Part of a small language model's weights.
Size: 14 layers, width 160, 2 heads of 64, MLP 320 GELU, vocabulary 9650, 4.15M parameters.
MLP neurons of a small language model. Each row is named by its layer, matrix (up: input weights) and neuron, and shows model dimensions 0-159. Each number is 500 + 25 x the weight over its row's rms, rounded and kept within 0 to 999. Numbers have three digits each.
Before each neuron's rows, "fires on" lists the tokens most often at its 100 highest values on Wikipedia text that the model never trained on. A number after a token or word is its count.

fires on: " =\n\n" 46, "\n\n" 10, ")\n\n" 6, " Website" 5, " was" 5, " moved" 4
L5.up77:519476522510508502482484482476510534461520526514540522504469498465523544531486523476502510462493478478509514470518509452499485505510506505482543497527510555508533518500521492479482478511510514514496556504499509544459494500463533530472522514490469469500431511532467468454531505475542501491538519536504497530456482457535458486479504465472538535502532482463521524480514502496501481458520492460519524524504497490485474514507505490492516477518485486550470468512488510453496522521451498

fires on: " " 29, "0" 18, " c" 9, "2" 8, " d" 8, "4" 4
L11.up230:506501497462483491446494514507532519512509506488543447502527515510515541504533501545524506509450503513488452453501526485458475497449508500524512457484499463533481487504498488449487489472482513476515497494511495524465486516515517434455520450498524487510493519478537527509517531527498464452501530524533495513530533540522478485451452521533480474543530475506512521513510473521497538510497503520497508534507517496508502501533497507482499493491482476462482503477471459503496481528441515

fires on: "et" 17, "el" 9, "yl" 8, "o" 8, "ar" 8
L5.up133:480508531478474492520521492479549491474478524499568493497468521512530511510468482476484462475498507466521527460513556460522519536477492490408547463528512477501526510484508490535519494523495472480478472456487515523536502478502506549506483519518486443511545535507478554521483451491490452502533493514501501519497511495478471498497520444503509506477471528486488487473506488465530491525540484455492490519487496517503511498479509497507517484479515540487498524530489479515511516484506525

fires on: " E" 25, " They" 23, " they" 11, " Y" 10, " She" 9, ")" 6
L2.up135:492482481500502501442474475501518528512535512530452481526486540525488527476486496460499513482528512515490527517460488520474527533512529500536513506514450488491499496489479458486493500528491473475488489492461493488474530488482512515454535538518512466507495489507511472480448528495504538507505475486526519421524503513477495514479461487560486509516522498525527493485527517524506466592453508465500517458490480469500492515492494494496517529489484459508530480497510436497531515511496517

fires on: "===" 33, " Am" 16, " La" 16, "í" 7, "From" 7, " From" 5
L2.up273:514490507526484508478496463536484499465497479471508494498483477507487520501484457500498512496467504506527514492548486530499491506485471484512533476489485517543492500522483476501510501496507567518454502525498480491505498475474438479481521470483514474451524542505485463481538487494560478510551505485535457483492475501483501488512507465477548500527522520501550487505493521515533523476525488452518509554472459528545501451486521502493519459474498512537449495512509489483516520511568528

fires on: "\"" 15, "s" 14, "m" 8, "to" 7, "a" 6
L6.up263:509545518508498517485484512497487554490461483506487526497533477547462505498498494487453484484547490521508507459496467481487483521550484480495514527489496549483496490459507508498536502544502523509497487468449447488505498501556463493471493512493504491487520480498477514471501517520473515474462505524498506478492496515533514510519508497461479483493519492529539516537568511526481500525539470502487510510503444508518498523467497524484523468487542520462432517475476471495548533551474497

fires on: "-" 32, ":" 14, " Born" 7, " death" 5, "ed" 5
L6.up66:499487528501493485529484530508446515499497501473470484508478466504518533470465486526486523508540517530516548490491515512510470493533467478555530529558492556486483521535549479508495470509476439485481505468474490517506482491456501476507464491461525535510504501448497527525545506526445477515476456503482531539507537523465465534501488505517509513566491526505499496490532491507478486454497512490500526487493491497463510516491499505512495513500502519496478490537516458493460487457484496

fires on: "\n" 44, ")\n" 34, " ;" 9, " place" 6
L4.up223:533537459541497540490507540482524525530487502534491471494522489493528523506480442475551503497515493536517507495531488504517507488500503489543460516500476499503549474549490475490528506520537542542542525525515509464537529498468502490480528481484508523490486475477487437511470476517468457559462509519499513491494510487488523481511504482504518481519522490471427493457507493528497440483515500481505515482464485484529512522500466506536462520500478491500519465492474508516501500530487538

fires on: " as" 45, " in" 10, ")\n\n" 8, " into" 6, " Western" 4
L4.up22:507462493485430551497469480502441509473496537516486503522469486523442507484461486597509540520479498541468510521522494510455516549453473516486517506511467490519488560513485507503525465522467503505503502555507475469530493507517484543484496485520480530495497483547523495504511503472473499509502487502490471472505507488491539502504505525508536484504432513480486513504485525467518471535498490491502509524521532494525500500485480517502513513459483529485498517512464521494512471498509480

fires on: " |" 20, " |\n" 14, " S" 13, "\n" 12, " in" 8
L10.up146:489496473502502467527531519426484492513560496480494488526483494515479495515489535504470525473523525485461504504453451485528500483518481469519484544548525510470492503486504471470480497499545529502476501475494481472531483491517508477507522476501496551496491527509489491519472498462515490497493520463487514488477510541517524460484521507498550511476456505446572484537531484520530494494509503512505497463482506524503446547477471462456518509449463512536513508479501508511499495496467492

fires on: "-" 29, "H" 9, "h" 6, "×" 5, ":" 5, "-p" 4
L10.up157:450518498519462480531511513516499478503507456536531497483449533505511516493512491500516551488494475499485510520496473507479485484499469513468559455482473497476503456463500495463513460540499472483474509485504469471520531474513526496526517511497543483501509529509484516505445519538457471496485464528545505489480535566481488523505539500465508519505513521529516519433503521488519478479500482477520519489521515511491513434488486517541548487452497493513494486486467494510468499515519519

fires on: " had" 48, "s" 11, " has" 10, " having" 9, " gave" 5
L5.up272:505514517515488494487477515488490502514477478482517466526494492557513500475519523509498545532493509485501478507497480463434502506519460523476505510555431485461492489493510516491473518463505466505492483490515460483509504501525442537479512540464516501500479489517520505481495492523469497507488511487557521516472472575486433521479538485460478497511535464503529453515465503494481491512502520489488460539522488484497437515485516507500497499487527496493526481502494537550522509520484544

fires on: "che" 24, "be" 18, " had" 11, " He" 11, "ve" 10, " having" 9
L2.up72:495489495499486520537516455503463520507526532473501459501499458485494550511494542494503485525498534505508463489528514483516513485478552488495522518485435468492471486491547464491496463535466455520496501501488464522530537531498525525486557530480474486521470522479540515496498501564488474510493479513529479449496501489485508575533479474523460530496485476501465503499538514475515502525539474480507517510508509500509456482505476496486476519495518491521494502513490507558530458497501521

fires on: ".\n\n" 27, " ===\n\n" 11, ")\n\n" 11, ").\n\n" 9, "==\n" 8
L2.up308:490468536485512539482497458497480473526544496458516462503469480515506500501484495523502496552526464489466459508518480469459502503494524522488511499485505530491513541559466471498440495480484550524544514521494506445527487508483495534486481506480517503477483535483496504480492528450532468480490482471489494505477537486482516497514485501460552502482487490497542556490474538463496528507509539512484524502513517470494487556515506533475491496496471526480497518480498521462474476505544458

fires on: "\"" 88
L4.up95:478486567489483473504489499529508538477476469524482513517455497499518487522553500541544529524516491562501537489530498456518458530467509495476515462436498529486530519495482460508514531489500530504513483461461459473522454479485531464501440469515502482532501493462529483489494518485500519526506495509496477523502507515454528482531456510519481535470504476472529480481541478458521506517528505521467457495500489503494530503495458495516502484498507538486504512499514494533515494482502507

fires on: " D" 38, " T" 16, " O" 12, " R" 10, " A" 8, ":\n\n" 5
L10.up219:526545484505520506492509487525514476524512529511501516514506489513502528537511527530471487480493496488496450505506497507516447447496565513481517490473564532497459491472540525528458503505506486472485553478480469500580492487501479515491459503518511500523478504527465479536498491516479531465515503496532481526491491509529509497522455472504497524499474503473507493476509513476477477486532496505503512449504536487482459522501464486517485486471459522465455510523451477513490517467560514

fires on: "9" 21, " such" 19, " known" 18, " of" 8
L11.up271:482517510490568511515506484439521479498521541467520473527493506539473489527466474494544473474527510499476520472514546489518526505501461480542495492475522514499491485511532529512472518527515508500515471538506461521502511496506477505521513459499497476526432505510475495463492483473519483523498527528490520471505453527537532473512484476484479502466481511517511496485527518512525504473500549459501561490501526514452497525500488493534513499465498489524474478467465534530529516486501431

fires on: " the" 24, " is" 22, " was" 11, "'s" 4, ":" 4
L10.up29:481552467493484512506491511512530464499543543477479497520489485515516470517500513550461471490479500492469534469455526474506503455480462490521516495525530482503483495517517522525488510540536530576476523502501519478476513518410483518489500484529514499476530500477498487490507496522485462510495502475507523505534513521478519512520508489489471512546517463484537504506557476515483447497505499475516477553497489492505483469472489488547533527474495465507515507459485518463516534493473478

fires on: " " 23, " Pos" 8, " Date" 8, " H" 8, " Time" 7, ")\n" 5
L8.up255:534528538516532501498472493509475545480494526491462513522472497512487498505496525456440503471533513517506544525509520483525518508529468550477525521515486523492500497528483504479494492463520535488476539501476489477533480451471526515481472481478502511505484483482479493512517480461519510522505484537499488537502507526522516490503544482476462480440477526520526466520518495525500475493480543503479506513481490509508449523467497524510466470510475578486486521503503468505539466448505440

fires on: "ro" 32, " Jo" 11, "m" 9, " micro" 9, " ro" 7, " el" 4
L4.up64:462561476517477491509518503502529509472500473455491497512480469539483490532514507530506513469488509517484518492507550441506506535470493480484521529509469502503494497447499558465509504509507483471494501500512462452472510511559442510496479520479452491501476519483471502493500498479512486501453508507505461470504506513528505493499511460482549506563518489520517518491540508553494507522486510507518476498480499530477490526511504531477476474508499514476505520476499475494466542593504507

fires on: "." 55, "iz" 10, "'" 5, "Z" 5
L5.up233:490530482475506488518523508515473534502542545498522508517480504505552512471521517518469506508545493483520463452516507472470446494457516479465497513505504458516504460503517490502503468459520497477491485465481493541492493521536532486483474501490515473519512447466512475506475506509499484534522473554485514497501527505488481541526530520490493482468514480525430532486481536498433527496459496518535530519486497530475515464501557519512500538540508493488515550499479491473493505482495520

fires on: " b" 26, " al" 21, " Ch" 11, " bad" 5, " Col" 5
L2.up121:517438539455552527482458507496497490489480494508487489528485485499455495501500508488509541550506505529487488520496529526515508519477520532502478556512467497522520520502497473482513546473469499498484489527504535489479475495502459491476529539488482526506514510500489500504502512526448490502517486465504505477527506504555489489506520480505513528486530494493489509453517507465487546453473489557549526490452490498519501480564484497489498522496507516475497573481468495505446478495557500

fires on: " h" 38, " pl" 13, " jun" 6, " kn" 5, " D" 4
L10.up43:491513528529462451491525470544480513507456532490503543520475536478495511515530552503481522521512490495464500504472494435496504434505494536493468498461457509518531506502499537486505469474506515483486514532517476494536487495524500510492529470487524522475457505521558474518484483434468510463527487523507470473510466479475522486514484548501501468466546481480534526515478476571481502501524523489504520475464510524507515504514517495479490493510512479514537530492479480498482490485501502

fires on: "2" 16, "3" 13, "as" 9, "5" 8, "urs" 7, "or" 6
L8.up131:445527539502495488515514485542466465499511486462551505490472527502518463484518473460506499492485507543505512517511524485490481531449540505484511510498522522521448540531506473529497502495465496534508479485479488528478548524482532544547497525482519509477499479526505524528478486497514503466507500520485539502510501446473459494473499463499493470539460534482499495518520530512480442516523474502494478504501477530490501552510482524542455489506492532508481497466545523460489531473523502

fires on: " there" 29, " following" 9, " comp" 8, " part" 5
L2.up198:495478488539519505521456472457500493500471504485484513483484501497501527499509516552488506493523524498501500519497488496505511504478516476519508522496498534473487531501491550521493499486519539499480560491479486493509509412523470514534540509488523527519496483495530524515424478493512511519440523489531488505490506513493520465531460505502527509497473540531483505478544516518486479515476494507497564506473489526474463534436492521487496521513468502431512451516534501478483515468470477

fires on: "-" 30, "\n\n" 30, " |\n\n" 12, "2" 6, ")\n\n" 5, "0" 4
L6.up251:467506500467520531473487459483510516549486496508514487479518498524483496509490513461548516535524533503516466494495515526461488496480498529527509510513464494499484451511524485513469489507519493521479469503497466494451538432527506508485473502510465502508486507536488500510513500520445490537512451516508454494517455543498461487559478485484562509504486510537493451495493489508482481477495541496471520517532465471479505528537520519531531550502532458507519511523494529525513474485471511

fires on: "-" 31, " an" 14, "2" 8, "1" 7, "^{" 5, " h" 4
L8.up149:503455515553500538471501497500493512538507500500512481511477488512493511540505456496489513550496508440518505481538497523479462486523488502541500505475510486488504510489518523476461462554519491488535416467479510499550518509463473531525472504507499513506494487469520500526463470505473499516499466500495489520517463473477505498556501487474515538503445501491496520464536477507529492551486568493526537470474486495515522518527526472506491512528500484522497465485543516515515521530501522

fires on: " sh" 37, " sw" 12, "my" 11, " jump" 7, " trib" 6, " station" 4
L2.up282:456483501537493494498464487487492545513554535514512515471495493528498491499495538469552496489510514471495510510525475471518550477538506521459504465427520480492489511544541492496492529484504511503512446498482471476513516480481466511476507498519543498516501495483451522484549511456475473493500473478453513541549497495496482497510508531523533497501508506495463490500432518529522516472522492465543507517488528541516488525500467535520509507529511461488470515517529473526470483505493477

fires on: "." 30, "L" 22, "G" 9, "ore" 6
L2.up105:475502513493433473473474492489484508514499495484432479525454510485492549482492483474522450508490475501451500511563527502505491532507523510499504534487470478505505480529519478526444500553511475517498497491493481507525504463450523481499540521482506543478497465477493518472516504491475494533490444482498506510518508574481498532549508532507512482478493491513482529506501491521525474508526493532499545491469521479512513477544516484515513513515471486463484561480525494533467497494515506

fires on: " all" 41, " All" 11, "ter" 6, " ind" 4
L10.up99:483508518524524477508482482485442523545488487488502498515457497517472562491497502497486499515532451511517535475475500570513491515478463518523498489512505490519478486483514511510477489477520525524531498536487471567470523515471518474511437477488486513549474467562506501472517513510486443483519522478518509490522491478505522558468532500532517494488506480512506451509499488552488480495464475531521485514485498518483502487490498501522476499516484508481469526547475538501492548465475484

fires on: "in" 21, "–" 15, "ic" 9, "0" 9, "j" 7, "und" 5
L5.up213:510505468509456483486542501485473505517518491483512471529505513525513510490509512521513543459509511477524483535533526516484538572488475496454521480505506505513531537486516458500467518454519470467527489505498514517503481498506538549515441564486501487498557505474481460551520539488453459527526501503490512509467498523510463519538483491510460510480498487520545468465524498484516526525473492507497465467480544487520490522513506474512536509492484477528515517514484519471508517483470493

fires on: "," 33, " the" 27, "ot" 8, ":" 5, "ac" 4, "o" 4
L8.up223:473479479506456537503470487515527468523431530511527440493495512490481521447513463500499482478506525497506482511548523489490540504513480504486479509466458491512474503465502504546525497515490537504509520532486474499482508514513519497515552468482492517508536486496489507504515525541449480527450475475489541470490517499501450507510518459523503479553468495539523515501537473487503519489536498449495533476483516485561453469493479529510482495523481503491512498510463510495513521512454519

fires on: ":" 37, "," 18, " code" 9, " October" 5, " votes" 4
L11.up103:474495527501483507509478479523504500539520530493479545520525539523536460535483498498494515453472497458497496485496512498453509523489484526489453505495512495541515514516503503482536515505440490502522528532495461512516473528544480474562527486472503475532491520498513498488493541481473520479466427469471490476563489449463503480501488502503489521491460469525494482504523507497494500526538533522468504486498489494538494503532455553486482506539487472527511479533502495518534468482492524

fires on: " $" 18, " long" 14, " micro" 8, " short" 6, " mon" 5, " rock" 5
L2.up77:476496492485535478512521466511553496523511530504487466496474501520495496461484520503497509480489503532492499486469484480497543557507509514457518479471468530491497463470517514508505528498492533512487482505466500511483529534507510549508493437498466496494509562506473460506537497466494498528501478472498496492542467498492507500483531513488491567513458510534547504512500487527539522507465518481464478485470522501439507536507528457515509496514510489512450507473475417527495492508477524

fires on: " h" 21, " H" 15, "u" 7, "im" 6, "o" 4
L5.up175:463513478504528496499521462507495511539506487512496528490474515492515480490501442568480544527477519503486530498511522539502508471520510500585490487514490468522501506488494500518456480499497543482487494443495496495511482469501496486483511500545491522484464498478499509483509516482457505518557531507483513488480462484461509522522529509501529531507512473526521511478527463542449515499446530523504468480467509526468502500489518531509524537463484524477468492534501474481464450449512489